{
  "n_layer": 11,
  "d_model": 256,
  "n_head": 2,
  "n_kv_head": 1,
  "head_dim": 128,
  "d_mlp": 704,
  "vocab_size": 8192,
  "activation": "swiglu",
  "norm": "rmsnorm",
  "norm_place": "pre",
  "norm_eps": 1e-05,
  "positions": "rope",
  "rope_base": 10000.0,
  "rope_fraction": 1.0,
  "qk_norm": true,
  "attn_scale": 0.0884,
  "bias": "none",
  "tie_embeddings": false,
  "parallel_block": false,
  "init": "normal",
  "init_std_qkv": 0.0382,
  "init_std_o": 0.0382,
  "init_std_up": 0.0382,
  "init_std_down": 0.0,
  "optimizer": "muon_variant",
  "lr": 0.0126,
  "lr_mult_o": 0.976,
  "lr_head": 0.00785,
  "warmup_steps": 0,
  "schedule": "cos",
  "final_lr_fraction": 0.0,
  "batch_tokens": 32768,
  "seq_len": 1024,
  "doc_mask": false,
  "train_tokens": 203200000,
  "steps": 6202,
  "dataset": "wikipedia_en"
}
MLP neurons of a small language model. Each row is named by its layer, matrix (down: output weights) and neuron, and shows model dimensions 0-255. Each number is 500 + 40 x the weight over its row's rms, rounded and kept within 0 to 999. Numbers have three digits each. A neuron's up and down rows have the sign that makes its largest values positive.
Before each neuron's rows, "raises" lists the tokens whose logits its output raises most directly, leaving later layers aside.

raises: "dr", "ter", "ler", "rap", "l"
L7.down383:438547500488500466506491476505456497506474508474583546446502480500443500455538502597446483456526474507521541457481490523422451485569436464491468522492495524454465507486450471482483476471533471540494479477529528530560520501515468457526535554517504509493534515544458542496478499502490477438433489524520483479468485477468447457494422411446556511416513552512477519426508524521589503444575513516503513545480479513433514450475406487463542461500534492463503494532467542487518487533460363504490569492515474453476470380425530453564553530489464434484507534558460585497517471417451537506527478551461483506496545507633494503439485528446577519486478472469485465504474490527447413538461509504554476410525521489485561543433497454481520465519482481533474495562519511509567448554523512

raises: "hl", "hr", "iled", "hed", "ile"
L7.down206:532573518499510505554486487517501479443506473497517485520468459492483515491466485469492444452543508494452589464432470516476467523420475516542548578484473584456497507481485401593545466461544433475524492481513488440485514598472540498501499499521483417577472456498467506469529472522506453529483483526527525493548452535545449419485527504456533464468511417502529472509447536485480478474521496589505530548563543565489537510477436480508480482500486491521425546463486501502422422543540483475552522526421476545490485433579534563562453522475417492519479521457624549518497578526468521451551502573509452483554513458474463438503534492586515494500530504424568511464477535557484525484545518466501515515580497525459477465522520507438493483552487569524525482456441543477556509485460519

raises: "a", "um", "ate", "azi", "as"
L8.down639:476554522517581478489493538489472470498518464525547504493446491481564570528446436479517523516494531492585556447520502532486477519447489514622451484527597508490483512447452419571596495562497487505526531525498550479497410511438540508432500471543521498426502566471503463479489438464544507521507478503456544502569530494574493521506504504473492526490465535468482485446490458541515435416485484435476431516524503473496543502453535479521465467526537528494507535538427470486485517492501447502516498512545503560535529542473526529547440486505547505523497498488567542407486513449526505476583476556490498530512460504495446550529502471529409515545503521505441506481509573556409434528509448542505408532484555400533475500500462602544499596466471411524493519528519545517506497478535540

raises: "ate", "ed", "ial", "ated", "ing"
L6.down13:482501469502506492490503459465508354552588537549444449414506517452516514518450507523476528467452579561538478518446484569514465494462484450528495501505526513504481413520468497504493449511565511507517519461527573418466571459472493529495480508565491486479504562549484548478590453501453550432478535508396451482488494567509482496519480575521519488440486517442506473382448508495606518482483515462460466482499499468497545554515492482501414513532469498419540450476527512580440480469552521521496495469455505534486522493512472545520481473492479463524493490500540477506530512432523519508482486577484442497505516556442525490550506475560391516462526442517454572497476510595532447512553531481501522564490507469452442482484461468558451462580507496485499523460508591515485469495457496

raises: "uth", "ror", "iting", "uing", "umin"
L8.down468:532482449509508509564512474592516488446568539464455492474474500539516480552519485444532443547500558449574501468501493559519502520452480541519465565504496543517547496410524483484520481447459381511446464494506411534504463405421510527457499499504552558524505499519558468454481462521508529492510509505485454597480433449499482544540449510578470510463518506477549545492586448593453481535462527518510465411539532465524500526501429497529468553480460481568519406538539535517502511475458511489467470510480517545443536470534475509579539510483479487455484611503539467514502539511545539530516516458443536419503467521492485485495455558490531449537532582492458534457509518493502544506463533494529564505510471564461507554434520451495469493522483548487453568396508487509567556521490516

raises: "al", "ary", "es", "ane", "ans"
L6.down408:493496482563454529487468522452442484608522525578440484465561564495499536575500564485542568475541461523443455457521520463482485494472481454464453501474462438496550443525466509482620466430475497509493520482500483463569506508528472484441499515529478459589525505524479481513486472485493528557501521528479562580545583596490548568536550478442495506557570471491498484503484425566509459489499474494557514478442431530490579503493533488558468512482496479448476525532514515511467516545464534444517551531472536542484516614619449478518491467534461491535456534479496501518423487489515521522487520578539533556517446513470516440519572491545434501499430465488470509528536442550503521506549543508541460514555482509527529494571528540480500570497483462497477469470456471451504441547475575

raises: " have", " get", " provide", " make", " give"
L8.down115:473593456561478634469455471513416509507465499506519524518434496443510495434496502509520512494537527499551439569503467543430495497481521461523511441517488524647467522488494514502503520447442473500460550473463537527498505479464484457441414515468464548486510503490469490502510479447506489513526522527535438522504487531481469518506499506541535513459543487568477488458490504490573471430515462592547447414554489574464460547501444486459441504498499514480448455418523558517456476463483467552494517512494533507430497478498457512490567490486509506533473513520538497537454512519509492506514542503456501547576561443475468509518463499499448533498456506558532515494523527475562523504517527468466536552456517556566541499470616450565568461668527513510521570518575475485491514550525535

raises: "ament", "tain", "sel", "light", "per"
L6.down391:452443480490476497469546515434452516478482476523544528443512548545428590484438476456454453474559522608456475509426564488498448437502483416472444464464560532486556492437497518574486522591447558497471551501521429486470475494538534449493500484537497507474538524502500512501469522603494510547520566526504557430542541499485525547507509497546555510424504504436531432531512510530501543558476519513498573491511485492488483518498439532482482496531481436481486534495469481479491492533455501537438492473436483455448491515485530496475471512462479510403558510543549561552538473442495459451550504528538448523534564585477547531507590475554492433446520522478490471505509506512547486494556543526441566494538492480493550568493529485538463506501453469404518446552559424527506489579477553

raises: " are", " begin", " make", " come", " become"
L7.down314:447531475473464575529449534517425451407519558470559413458476547418546526433512479460549482516485518445581394517518462509502531490484544541500449400486545454475515525518480526521476444447466476527478510489496585520495454529498521522517470515503437483526443518539554537499540500441531551497521514467461503455495376463479515575557506537494499516471516520524535540435461467507480504467490415539481430493548490501575432487544422457483457566519472460490450448450499521436496502473565526496539473506472543517471504532514579498458538476496500469500530540473554582526462538472471497442586452535502534484474647468505510522539487456494488502500533513456474507528520502480492523484540495520490531531468554461514502492474537488536516468543505549525517479522609535514450447575520523

raises: "\n\n", "=", " with", "\n", " ("
L7.down386:529561583509478516598478519473466554477552468474489467500534462427512465510484567488452511569535499496504523477424477454590544480492466526495445505563445512404512546548459444525532450487489480487507551511498547438490530539528524520450425464401520493488459575506458432507490484516511498483463545468549541479477558450500528506546425452475498489498514450424536542492465474423559470530482506522510507464415395525424498531450510484511545533574491493505478525474493518432525524511475479501546526456419483505502499560506519520414473472509479462453523506473511480488514529480511512509510458561525488519530482485479570508481500440473519513543554485463513443552481523572471467488458521457481430496488579476522451559444601492559471431494485524571542406459529456541481533443493569

raises: "y", "ico", "ica", "ies", "ria"
L8.down307:511535520527606513532511493491504442473476440507505440491489460541519508512445492481542528516477486425525552475551480507498489489517581462574479598555511484538584507499530418495533549513508499498431513462503542478480542512447470497526517523484453526470407424507464513493556479530513598479491471505459444507498528522592496472488477519382473500499419541469510515398417477458547480446531522499531465553443516428535391488506535479524512541594483586452502482511446560502538483419452530477503535503592522483465544454537572529513519499502500538553508469550482494511476507494466501527467488471471438503567603497542517447467567571490578496500475496541514478495521458452501477481528491458468413470547507480547499479487497557493512483420454498483509446480504477516544488518470502

raises: "ning", "nic", "nis", "ography", "list"
L8.down240:500548497560566472515579521505397432481503542529507517447429523505478509479408487493497558471517523519471520568459544484370520522485511403470475463480521476433477465472536468489430479477492525426472509430525452464462502434568450516491528468498476497498525451542489515497515583507560541537484550459510534466425522441546426594498492553478508434456465519459570512494503566554490442569497493571522506475544492521454507464463528501480512546493550527519482468506471481542477542508503473483449500506455478421560511557444508494550417507550502537410486502593480500522546512508481563500532445560546471475516486480517436513531527500477544395543435554482504565464503470495480504497513435479555509473488491531471437469504433497518534524482464512496567512562475522450557498486514502

raises: " he", " they", ")", " it", " there"
L4.down481:526470483533484503523483481604517508492532560532574466500611502487535534477494518507484510512503557510508494530452482457486508496501452538494451532533521488571562533476471550614467462538552490399473487488451609547509444519492501493475475525462455503467474495472484448552499542501515516501481453622511475540499503468418507492452501454524508532425507468459492533543464465455450538480475439467493508499452505423536505554479549536558475503459632445476455556469469465490429494491436472458472552524454438485477437480535558474515506488468500505469520533511559518512471438495476455546506523482508506505504440510451540557574526508521533440396532491482532526407430553490520485483476444501526460427517516472512458505467521465467519385469516560515503444483511471486436454542476492

raises: ".", ",", ":", " following", " title"
L7.down353:555520529528453492498473519513459426517520557503472488482540548445512554576497487587495456511482519446470458521450481497572543515496453489478514452497509487557492455471489487493550409500520511510554477496434528533461549557528445515489539511467483445495519451555488560588521547489591532562484453496526536487562508500416519489478432527464496561469510523531454554492541468471531610456497532564515413417470497512459508544514557596481531559490536560539540510487496537493506509439501491566467511511475516531489494559539416405482554467485478484516507479514475526475556472434436448497461502540502531514469561453505538559514458518424483409503608437503465473509457555464493519492476524442486540500518504466534365487504525448540481461484521473483490527539510497544544524475473503